python train.py --num_attention_heads=12 --positions="learned" --tie_word_embeddings=true
MLP neurons of a small language model. Each row is named by its layer, matrix (down: output weights) and neuron, and shows model dimensions 0-255. Each number is 500 + 50 x the weight over its row's rms, rounded and kept within 0 to 999. Numbers have three digits each.
A block is one neuron, or neurons of one layer that tend to fire together. After each block is what it responds to, as a language model described it from the Wikipedia text at the highest values.

L5.down3048:541525426454495553526479534562488499428468549476531503491456524436447522593508565520499469450477537495486452558476533555458517439482562502422507445528555552541572396493533482565476449568532433499498518484441470402399502473494451504538585583587464469477582486531401619441543507487473534491504477479409543560546459536481515650490527486552468535482448460411550513556485550461439566575519500532525462495512468589544498508513520523488555430525444497410567516496463506531497446441511424439481555412543451482484484601444527549545494573525395552567495493431506541523551488585444543490497445482488489552433471587586459482444540516547391504523627526506456401566491508495525537536458486494452409501527592502486486548448479541447536406563551525525548527500539435524570398539521513
Repeated subject mention

L5.down2448:476551543439485468484483457545523535497539567526495555437508520436562582491463557580583529454477440420454489501461508485547489516434603495455547406561593587466440505422527485507494580525500486553410442458541519468488481534419458427595462529545465460465486539459452495503437379490553443548511555551513420461505452526458500477579451538514516534482494398517444418499617468568602532513537519504423550421474576488531560484466515422435494515502506541488535490447551587497507507483344478492494566404537596489469516511470450453552514528477439490546476528568531557516456571577537457488533521468487503527411484491577479468553416469481501469462463490561474518483499573482435484519480517455541427455466461426488511571589582565437461397570532422465562491439453478519542477572580453
Numeric data formatting

L4.down411:544497456603505520521520424488402479520454439548525545472552488489498450532542509536405443501582483551520489491566510424514683502397513543386453565479504495458449446522562588461427555430563449513485546501615414549430485471431453557445483472494532481468491513449469546491496495436582476412522410541502441493498544475441545503494506519411558616546467424500477571448448502547549449510487538522483508513467477480492511532513564477518589393528447515497501421517559495572458440506532515541483517573516596483577525490451489482519509447508562588540474511503553511491532432486575450461452549502520566422437417495616532435656479463469544525517456431410582509499548546508434562445520427461515473510648501425459559511539476511547439247433472533491525476482556508661473576695472463
L4.down775:501430453512483513507428549513486531548448513455524511485517539478401544482418495483505526576487534448396420451494444494528537422502554500490560487419336498466567484447439541477457522579514619396450512412549501482540583514469452524519504487530454504467501616521551647515432513557563590535554537460455410411534537441452429534563488557496451489590501519454493576545518483537517468432559532526513547548437520570522467451567540571515569469469512503552506504551539493548504486493428518417470446545547466505477495423521533493520504504421456464494466456494486479544472454482509523555526489532494480545496565597482478471524411515570519502517563481513452503429591595533504576543508558514498478458527569462476506574571458413506546416490424489456503430520443492515507507516448561
L4.down805:498539565539481539508525435505554563402423472486377490416468417482433559506561559523452528457405532539423477548576458517472562604413513524500472484441536469584463568493402455458540589503498527522422467553550409509474468480416450467518494536478546547492530487420522478492474491505638412529409549518474409529528602525511532466454495463426481501467551464630505410514457525530464474558538486491514400563539473509580558488516499486497483444604544546481483501481537569498514423518482456488506510484528523386419588468457532544549497469514514537524416469571597528506496394505513586452521443535346571556505475527498487521544564495605563527520521532440531486492525525512543448525517505393468520543508524443558526474432504494504493352508506509539483561522529451646501523673487508
L4.down1590:546499461526500535467516467456457495503431483511495452539476518499591541487426543491498493529538584527485500531497422423601595484472498478487444440464465519495508501512465415589444503414520523490463475511485470535431477505425516499443501488465479449444399582514500550432550542516580505517558490473411524427533489497424467472529602532516507541591488457524511542442470498574482459516461416532478523518430502451414601492559563440501661421465423537539403473504552452449522488438473542500441484540532539528531509477446508509520468474561575544570500486571517462510596422443503603389401530598479564523549503467532472496608546486489588524549503493472516523519530567514373395560553477558484559495567457517522455400551596469556443375459554505533486500557495500592432503543422485
L4.down2014:523536447461573506429545459412544444528416450507470562504507448581438568468467453479477467567553453546522434558520455494469601642537456566431426377435406544592448525531443519493493483498472519492447571531540399476442510428357517569536533551524445493463486524467503551516432506403532448464492545506488506408590483497491459379427511434437478473570448517587443596472483429541404502537504486538483503484535530455453548489565546471496544415480567436416450506427501537467538426542482491465487484524490569448530474501416591496502466443498589563553414399582488483496524415538560542418432480576514524554576493461574526454560481446529586518503470489448454561506506505516493477445551472474541543521594503499498505494470454441648475271492447536516525524576531495615488516667530484
L4.down2049:463499442467486566537554443547460556545420516490446474505562509562445625603434566531466540629478581590466473561508405594443587489520481533393482513561493550546481514589521493536386505460530612411550423592486440458442520457516539420425468613460498495509535563568536463550451401522439563548445557589419536552483537525512409523531392504479465398476563462498453539478431475460466540547497591501514525573543542513482465467571508477508539517496481500433552482524591457578521477451465300546469513530501533442455461442475525521455572479480534509566462516448528566437448525531484578410558510546444577353474548544469532505497430511516488590477502483491537538463529460559510471463434481470420452511449437514532518546499506463461530519516474480502493628500581548526465447557583546
L4.down2800:464559590432414415390542440423485497473542538540557493466575455492439482560496446530508432463482481574439516460450537578537597435479535508437456534481456499577533503507514558527519463582578564476514509478479585518413489466486476583565459505554493535449442499435457517486499478515515480453535524482494495470495496463571550544485501442534563484455545605500488400584511564419462471589542495484480484422547488547494416456503441476475394475554458453501417605492551499511519502483502413501476574473511559540543536509552607515473531562445494487568493502504511461479454474544483514468437525470577524472457476474444556477560554555433512548504521564408519472525456480576517507492488546500492433540474485557425511501450409389505524261486517469545527607548533527529421594652565455
L4.down3099:487477519463511520346580430489527568509504531528413498493430514498526547543498453490500485433456477556534498544528579477480608538526527422507503454300564493589457547429525564460496487506503475532435531430508473427572515472487479528554472495511581491511636537413465488529468475462563441518456616472570459522530506490418482508451477448496535539485544465460443483535546489495503530452472540450481510591473419441479532426605469427381459520512504527473533502497470483451532478486421510545466580487526556505519435493589644453606440521517540483477445513437533505512530515522538521462517507476491541409486462436520512531454505443536502482512498506491549552505463496456554516386544497477517511526548445356521503441453426591393391525387425488504518462598451421482522537540540517
L4.down3480:494457357560526542432406515528367586562453550489450400539528542483543591445494558463496539570520490433545423536566438529498523443491476510482522441496461547498478454527492520478449467504644524541456538555585490356537508544468528462427532488403478563518443435541523475499465498512480547484529454411433499481461421428471468383471453502534488628539555549369526582488568612481516387479561514478534516439457514556499477458506528606507592500468496419511554513478533520532461510433479519502503496434496461473482530430518494555449502490462465405528508486519534479492504464580459486438484451502503495441569549548456529532482490527507454523522553459435458508621568430404589474552622496509495487521474629473516436501512452521491624654549530428488536582432431526499517451307554616
L4.down3549:480546514542484519551504577468521505575449498490567463603538495509462527556411576505529505614506620515500455501459485470527521426529462507532483451531479519535485471496495450535430504560469491481535494574580536502442477532514533451458559530480387447498404499511566546433569515524470558486489539492474557436525491450493449497490510501540526493496463578512456623463529526529392499441480506511523469453463477441502497519527637474478617564526423537516496498533536443450478402436520479489469514560460492445387535482451408489516514547480542474537480577533409530488414390472469568503516565557478479341508535490498443519585599504444495498522560546505543431490538528599351495512471569468472519510449528561453482453466496496554513490502531451517457489491531524489537559491463492
L4.down4172:494458320482545596407518510521428476559423470522502392589625553487491593515441552456502511577508618540534465507537416551492498473443516520465450487492479492542484416488514497567504545441527469431531510473471447409470569432435497475479505621489387526474429556584460530487546523536430389503523467550451563498545551401478462452498582444507467529538556442556445655474518519508431509507471541438597541536467511461417484449493521538496585521421500475497527477423538428482588489456493511490436518530525518512510471532549565536513482472509568532541497522503485466471514391498577515460487458540470588377557589476526498545542490538549560505488517504500613545493543383503465459521524407543474497484465448417493463433511434466508444463513594457520533530572531540517491474526461552
L4.down4173:561578537582537483479462518551445457523526471489528555388466472519365451508500498528474516440426465412443501536571523399472507487445502586616505453523509557488499570501396453520467627625486478503344477514540528454511482487505492508483531416486588498521528506396540467475499477493471562450587518516477485614517505576492619534508519488497476374439431506469483454554542439523470557495483504489539432481472464508544406521530473532499450510534502502525511543501496520428461526477456507560535637525464505439496520490474443558464463554477520467479437556485578470582533600494482485467557415429503511591576433519443477517479540452520466469586498548433484585470505551499476529500551445472498525461551605591489525549491421446459524334517429625471475513420490341500466512571591530
L4.down4328:502499527445515471527435458566570462522527464464429428387555435536486535407459495419473467544564587569544402533493509504452494557500584529467515414367398448506469474465385533523478489492551516523431482448445500574556471530438482503526468445513475507438360516461523465501439521562557521494476533545531477358522440554540539500452513453456498394556429511588480456573517503586447576451507539450468455554567552415554523463574447479423558420542487530508473559507385507392477487561458432364483478529470545526485548489503472543449505508466538500508500496452548547541535582618596544439502587566519430607503475561516430557520511488520559540446557503450434425527421550552481529502549415593541508465559443535507534499531455586527496312406482521490363474495511547572500515622489482
L4.down4420:548561585450492414499422587416472485466503486589508400497484429515382490505533504587534508404482484438435538435498483492461478480516502419484446464424446537576574525461589533513434568521489524446520644476513486595472429423472432533578553315478531438425504610454397565511370488488507475445579537454456402522574436468496486493468476458504522548580540533493487586443570505513436552507544493548572490453444406556608405557557508529460465501458586561526560500491517495522469426468509594527507476452429482447518538437445458535559511494390494520481503390509575458556427541545491504458577516489506544524547510549500534476543545530416546490538496512478504419555521563396473457589548505580515482510488412535488448504443533438498536434500506470516495552579426607581499502500506531
L4.down4504:494552594523538463441574466531513588536552487613471500464457479598393551465538594574520445497530563545499467570534457553439501561525611516526472445451437511473487444566399508425480573464470552436568516534491416549423436466470508463483540614518514521458487479459464445547467507533491516447468496519518505481567518464524519504456435504509458471546522475518580424505533523430507483570441473547469488501563472470549450568561514535484414523545492493484454572509429374522596567496415402471453497603502542504409489585418482542517518513520535587514416463453576457390487496493505522469473546500411488565474468647512442506537545466544543571537482464428600524504524537525500538561482362394442530495503503523514552520512467529553440615539458661483472584529466500544503470440570436
L4.down4506:506502608446506524514495511481460457554507469436504520478535455579416473475568466501530551470511367470449479490510546450572687608554468510443445480522487471616545474568482536510537457516463454418486498515502476497482515490457542606497543437550577449475582539409467561474504438452596509422504574466459419489464480498508560421440568535499484434505541551542539365572504482563547606572606423538478469517490521574482579590470458551505461515655576618486476518528490495488433511510541553491515472505531517415482550534374386485554513551511475507415459464488498561543529519407526561448461517521513503536479444476549498429492400487466528444553508477466470515490599496616534421466522471492439529504498552416401454542495515401493439369472483482447495573538470520576485512615525429
Repeated name continuation

L4.down382:529487505470493511545542460481574528529389457511414394543427491569484558617416551418382561555382468622460526464529339469498411530506528625433488448524474504592433505415460534526539493589404474460563569530486519472441500483411440512516522545517354477542417527467567488578509510587504543546521456457498535560460624452478435534485553458479445537576542470509386462485488481516437481419458507489466484460456566492472588562477508504474559458551548483500446492541563412530479599479413497473507464496465495420491471480528507438493464496538453517512459466543537514534506385494482479458471514557494517521435523541454477549528565416583455544513474523521537454581473470546472394573476616597486466485514519477545528507540498449466517585463582534443464540493535562567510447438492566
L4.down508:556390471441526594534511449478474509547519516562494551570513499575521480535484529570520450524423531405515525477448449618518141576528563519486438474503510508490445539502511528490506547516592465493450454539463494472515560419507520591495490502446532541493507446499524390586521441550481550523441615516535550435524491452459497507483525505480439537525572477530507513484625509489498532513542524530521517558485477439470523585508572510514467534523515522529470416489465442510573498509421370491533467470601563427448565461448457532548548507436532473501464497557523495469460483446533488460510578522511439428434547572579427533508432456513568488545544487474532562451483527542369438484424503611495500479542500474577570439568470439583521509429572451481537403579449592505460468573480416
L4.down589:529533541572507544490534516536515399519544559498519552546435546539446505502543456545490438394500619499456559447510481561536434484459539560483480527529466609447539432430529465525473504586449545468485497475578528459484522504498477499405493485503534462580471472455497517560553471526454587466470536482461452479598481498426530455379508476496547465502517499475472483487565451517435544519535489405393462569562432421419511446523563545438522412493477496507541476570507495524437466496599422469600477445612500434557462569547457446548511493500470480505505474521586507518513479615341480483600429510568549479607478483581555462458478484401544574518424380451658508529519488429452380496551501594568505451564430538509529504501455450506505477492486526517485488583497588543415518599549402
L4.down745:467523485439448459474475480478572510580440536483485492506538477498474504590524471384505490484411516566494452479539404455540495471507477545466409470465538585477497474493436576454549582505497536535503573423479491391478474509447446478478515559463486506524519557515539450464471511603553568489548527476472508517487526456425487518505529553433445455474498439482487522570480463491464579498464488544602530469506529510397504522519498569462492531501506437509481488519509512584415491470488546454532518460522454391517470417374482540522585474511515639460563452478558431562510519464541471476516566531447609479456514500514571458516589463471506491533485515605645463543474456527454464475476523536603421590555545489514525472466431517501589368534486415502512486555514477606545491666393552
L4.down789:488539562498519530479548433505495530611419488536472479539592450567504466483477485528508461522481487508549476460497455482425331514485520472436429495543539484498577461470451580470469578455487490456415545598556447524470426494499488541418490570530484448412519466430506458452426462504490511559505469531450431469480456522503525432450554419550491501514522467481528463512450531408533529530457474483448553485619658492439460537602489454379498522542558416508427541593497583515534497509531468453544494490492543487480579535579502544521568471497574578518501467495523556498469444485623461582476519501409583430531473569511470526528393445500500526532503567455530475547464488553431537409499599552512457474451517525508547430507480486522564419509470490430553413468571554608526636633518543
L4.down1262:557524565585533476534450396428446607486506496531486545501458449603492416474588479508478557385415468445438507612515500459489511410510495425474520528496510452536552570476511516489537434470483528497444522504480394447416415529404492513519498481550558407478532430450504546554442463517576461497476534444393444502542391558549518483450554483543514574520474578510496394552475407444543453486532484460469505516530526440491475473544481556487460471492553512483476578539525555489401525528523478436556469460554567558431511532460496494526494537511475522501484461545537484613437562526418519520528520492460490521507422419479502455495570522468529487567532524463467546473520496570499512536528565452443570461491536468537555473520571430574532424550458521484547522510493472575442598539501390
L4.down1569:532539511453446466458468472514493507586473568517478584452489545577592476527469459543477457463478504477527501502415514569504527553465570474487446473553525577425579523502462487467432495558533503473436518558539535376448505572443512512560426507582465502473523587497432494443388524488498514460463500567428481543502560509455503488506465473506481473583445451501380459567455474469452593507512411377492542460526530512575530501467439510471521541538529449487482521522538573472516475477491429493545488433450475453523513526533565525526577469497545550502443584485488454506478459599459464564491561441464560430497392546497534489403459413497447508571404489513553584496481501589475537432439659474459499457525555457437517518494446516522435347479458497508534525497466469559524527621532541
L4.down1683:620579471500530543478507515534465526529442471470469519522472473493593501537527500527520477459431450544489438515557493553486413493450573491489523456537536588495391593482377539464540502527500507460435485506492454468420531574465476474525578478458503447417512535504546538556439441502480528483508472576480450496463585495491484479617445421501540480531463525567414417469605509504463509483480481463529390471481544549514431441390454521437499521503401434419558475434645535565612608476567415479534483425559486539527457499527515506431481458492467458495516456523573493483509492554578556560382466492490508499614484563548552501546492444553482471518516539544503400555502426446428511546460465523531525505452505491466550382532376417562429408475598508506468502554487419523404564509445467
L4.down2347:513525544476483521549523424549437445504457483560487482495467472518437450481488530549491533502565480484595528513412477544550431515494498495481483587493524521489523535500510554539499548568506468466416513505532531549463557420429519511413585468516618496543496442520622456444486627494481496513574434585501545516396525516573415525518528424482577516479501508474582509436495466410514526457537489497485530385442521476424515432508586427434511554513490575444492485547535502562470472488447492459426469566412474505508455492439507536528518521499497531486542475551567530589452434535496595450512538508479518399469471585576484599584481466573472519498487514508515542581463483628421478443538540536585469505431587456549546506427397553550514440511461469494465554473460506528577546580457553
L4.down2752:476527567554601477533559533498483483495547565466345558491506550408496460482516553467419430491472497560529434437482542545426585547507486609435480411470417536426452544526342499480508497459481429477552497426447468459414409459433466551466502516463441528510434454477576527519492578557535409442507436489464385467496567547545518606442527599450518411496540468447502442518484486422539526553576402456513392468553511471519496483554477448469521502457503380512488531521457505518516484522526466409533490431543573493616568603448526522539505520448456484588481446608557532498514516537498473545485530500480499560504429502532542436466473447543498514530356457472550435553431530500479472435486455535534440533539554487520595494460431473460491321466529548474518463473487421527469484562559483
L4.down3023:407532551491505442529552589429463574631425456478470571544530412570498527507528527455482538458493506564439500444593616470537437540562570522474484399549459502577450499624450443464521470430499507481535588516527475591472489443431431526457517457499447513488444555496571461593511470538507451421479544550521469474583482493551503427543543548386502511522550540508513514485497441539517515570600468476519514430524431454538522523487500488492519422490507510480513452510490556514488505483479455410472481465506492442450554525473442420503573467469462517469525427555552567550461532480522539475488514478438555552519501456504465486520562465508544559490548515407656449457450420582425498488448470577523511594495532503548616387568352413561541370459449494482465533611406499616476552583599449
L4.down3542:524497541436447516486537469502529429545500416574482537502506577483483518493477477530505454428456444558468543478511405421647503529496552501512500536501493546416443585530435469471590520516480463510437514497351538460482433532499511510459443489448498570480495457438548554528529460516487523499481535491530434507545498535543536481606556495524536579388423515502477427520522445492462418457532447460516457515493533541526412487430521485567501542504494581494320504550521532472519504411490539543449396487429504489561505553530449471592574540510527455457514528441425497469568483487530520553507534532431486505548494536497546588532465475517540472545449508491546531500409385480529492469455512485525523521527533477518496477527473539568463436466457531497535530540439424475461545492550531
L4.down3849:555534546410501469483545475490450447517494508541446535441471487495485453615543582471435447555458514566464480469569537510522498468479564568473392470445494570469472515530487496524433460576530453427437485452511479521459510426429412564471513475533488452488470555455505481535552552523577376524481519465454438436505536428436502558431504583408503471489479394518441462496555467485452532515544455460535455491503490455547518467563484561544521452493481497444465426518594563513478621470446493510518527436518477515447526437513574484463428566488488546439475413417631487579677510488461478462474587545463542474492500470535563449537611537523401594492448435498528522498442485476526508497494502616560477574463519467495496440453480515512489321535454498493482569630541421608518477654514513
L4.down3877:525522436467499487548486444489522416403385438521414440491470511584467533624514527452401545563351442524497479511519386453575304502478498532419502477452591550523450540376548519499561502621480473460478537554488558409415579530406438443538512509517489562554599530476483496554454435563542553575523547483435536510511596481566541555467535535463486465412546485542439473533524494452487572430467400481482467456503546542484547503534484564579493501482542488524467461499581466539439554409438529486559512471455433427468481473463425475400445509516536594468401438503567515549531410507489476497538515548359536460503482612492482506454510431514535496469581510586525430478513455502508498546417600535538416520515551482539541493477498417464474580476560531506555475468513470593526494387501527
L4.down3905:556544452448405456586587549516560457553473523477471465477455610491538502570448477527449545658406483549487520420560440565468491578508540574504523457420568501536488547382496480567460494553469463499554514472465632530499555496477436503501441543571493534514469506484529441499494556487493450538501585413473546459540555493488528461466516604399388541568429473502514450485535522445550517515503519505487448498503518475496600563488466422525562496605434373511515546581534435430441632583430455404508456501581419479520528552472487447485489550524492412478491473476519595529477474514452466448482558510564441505506454609518469472472535496442502514512512506518554481536470551553436514573550492506501537550435573451501470441490539495504493481489455500509440524605554575526553429530484485
L4.down4303:503492525485497451606570523469500462543414421510448471503496492494462487468566571543441513477473505532529497520610449550597433513517613560440548473507547566505512486497431509458474435511512506552468530517397471441394511548484468450452480506641456541494536530491385487513512487422463556483446511556543450441411359487522556579481441548528517497478540522552529464450542491418538463503578481490482453507498513499466502462496458514619491542521434536437532538457504526506491525420495538533564510546455590492553515508566547401528482459508424504552438518512495462507464523472482488498497570571499553470509515572577482491472473456490417531503492445462497502452477414532530405464476554463513484425435487505515527488526481522482449524485566521457513580519521560520524488506525474
Table cell separators

L2.down2544:482476510527501490466534419491545373529513476485401519555499483460544366550380526458473449558573541578524559442449511468526637580628470541504540482484559523430517579465512499513496516488505503479517510570503486492426611535467545582472564507474495508509444486570506523485513483488499455503601461423466529452441531495448454522512542516516476340521552472512441326480419411415485498506497510499596545455459438493553549502488561441540570485484425548535527433539459492399470466466551484576444512500502522453472545518459455597529523512469489533566452474481455499498430448428519532507369500453528520594457410549494472543529491484548373599571610455474449477528526525498471479459469506435541465497490427349551548542511473462514448397516572446472492536464525534525467514565455461
L2.down3186:546469531496535501427627562474552483473545480485582511581580566544439387456463528522424431456522463591483484513548529539485606522500521603504529430596544504529469471467488467494452530468566522487529535542489549487493453491446499604533485487540521506485435530544478531526544508570490505570540532368494479528508547501430452553382496483512470341554589441549452380499519643454512491455589430422570480443457485501590545551547450455465546512513445523537492417512487491465526499548470488457504451450526464470436603381374502538518545543448459426499558543475491473573440462512478467516495540573489523620499537528506492486391519440480400505537487451570439481466541543563447386414533490506493513557480548555468588510456498415522471378554457503496485522498562506485454499531481498
L2.down3547:465460505476400527458548420447522532549494503521459525571503462484479471492499576418459500595526491510454531554460482456474500509524549550423455464538500519505567435491543478653459476491451556431475516449448502427413516451518485515578475555554479466536427682557591483502449470549471420497478496430452497492544510519435488548517578552538422414533559538499456456472523527500460474472469500566553534436510489527470492491553435421488565487523496559520501471526458433400472450538481428531527469492474489492442500446392514488512497509526445516515526514469454410477503516469457524452470442531547506604567457476545490453490478382505380597494560536475510495538496501477477619399368507557500473469574361483514560552505522460533445428557549368465485528516511484544589535616541476
L2.down4021:454458569525506561572511484496482482543501492508459526496532530544496372545418464459459546575522492537494544535528393498551560482479488564434528418658553515417555512490647487567441471511550569485485546585529529467436492467510473503510489469525518466522365490531613527468530488572522457568517416471462478515435534518317477517497529602477517449542652531531490402520513523449473537498549535504548462549518506505485547560555512443488565499543477529462536474515451504450441441525479447494520503420539446445433546443387423501537563519561477475561478471490507463493464462456454444402530617396509531547435465485479511512521583410484362588520565507487459502523512548512477500471482519549520500495424563474513592548522515494551565428511496448550465516514550543515481492533497449
Table cell separators after numbers

L2.down121:576509543555385530541544495466481531451491488485505551524549521509448532554434538570582439584468549512492373589474397647454581527510450600459481535454538534434383395647498482562483440477472529409541435594508463448437564472532517453486517554529448468544479558495503501540472583530558607511521578566502597520592487529500454497444452465469466450489533465485394502517416473475489510511485576510525408513514445452568426511535452537395590454465511512489495565465513520495462457464458451451524510495465526473507405489496597551487581589466507598630463612490591490507462442527520568439518489573513568336451447524472498552524469533407463553460427495485491436499529437474406525460430539439510516524509556570483457585457545479456489481578444456530436533439546505530515532513557502
L2.down299:506478529441456620411473529512568596542533493524448452510531459436420443548524541506496456498539470614541372520497579492416404514481514485482445513465464484506482429514562526481493499441538478552513478406492373426471521455455495563549463490583487490544458624511504610475400493521494489512537608430541450477648458460410445515473532509513495504457497496514489488568570528594479565491527459465477420513493465414475513519521554478408437489456520569517541487464497463439578488530552492426452589444461496534523462530615486568562414538481423504479535585446560526511536523515507574532459423476528480619408410501509480525531490471543495517469553460454478448471521490492503517489444485525551432546502526459485485445507511615401546593497512605451442390549565485485512495441488504
L2.down1947:480509524538537448459556441479518554469466478548537543444460526566436476558494460463501533469642572555500486536467568515544421441500521528536523569489510460492475604569455489563431479545530470629507496536519551422572527521555516488528442493503437498523491492521455506559509490505477546570415545518517494435467486555432506515530427533509502513454527577461451520502475481451448517518477460532466491398557566486555433462438499412440481508534527493465486534451384496454410529504526472546524608471499515559468458510548596551354531451444622462434509491591446355363585566497476529494501540503541433421442479526531528434543458472440638558419576530508479567557534479434474563485464469477450489498561429501509575554477543467459517492520573481598458493488568524514568581518419431
L2.down2765:567496522391478523490541569476411412541617514450464527643507602580464445421489501525538514645536586454457409510439513546519520427564467515454489504514471530538459523562490445540414591545444538437478482552397490444441530464513463486434443513515414483457480486473584513451552595477504497545526543584473507503519493479538509517575367484508420461489530528568520559486483443425555509465454416588522395529480506519458454514551470504441506433483590556420456451462491534502512410405420477471553464460513491571512512417481513538436506561503508548634532495537498540546496535520511629482477573576490406492473491509618475487518506537455506502386432422465484483611490444534461584518546538494469457566503538561484466469519500439478515550524509486483462486545466506502465601424490515
Inside proper names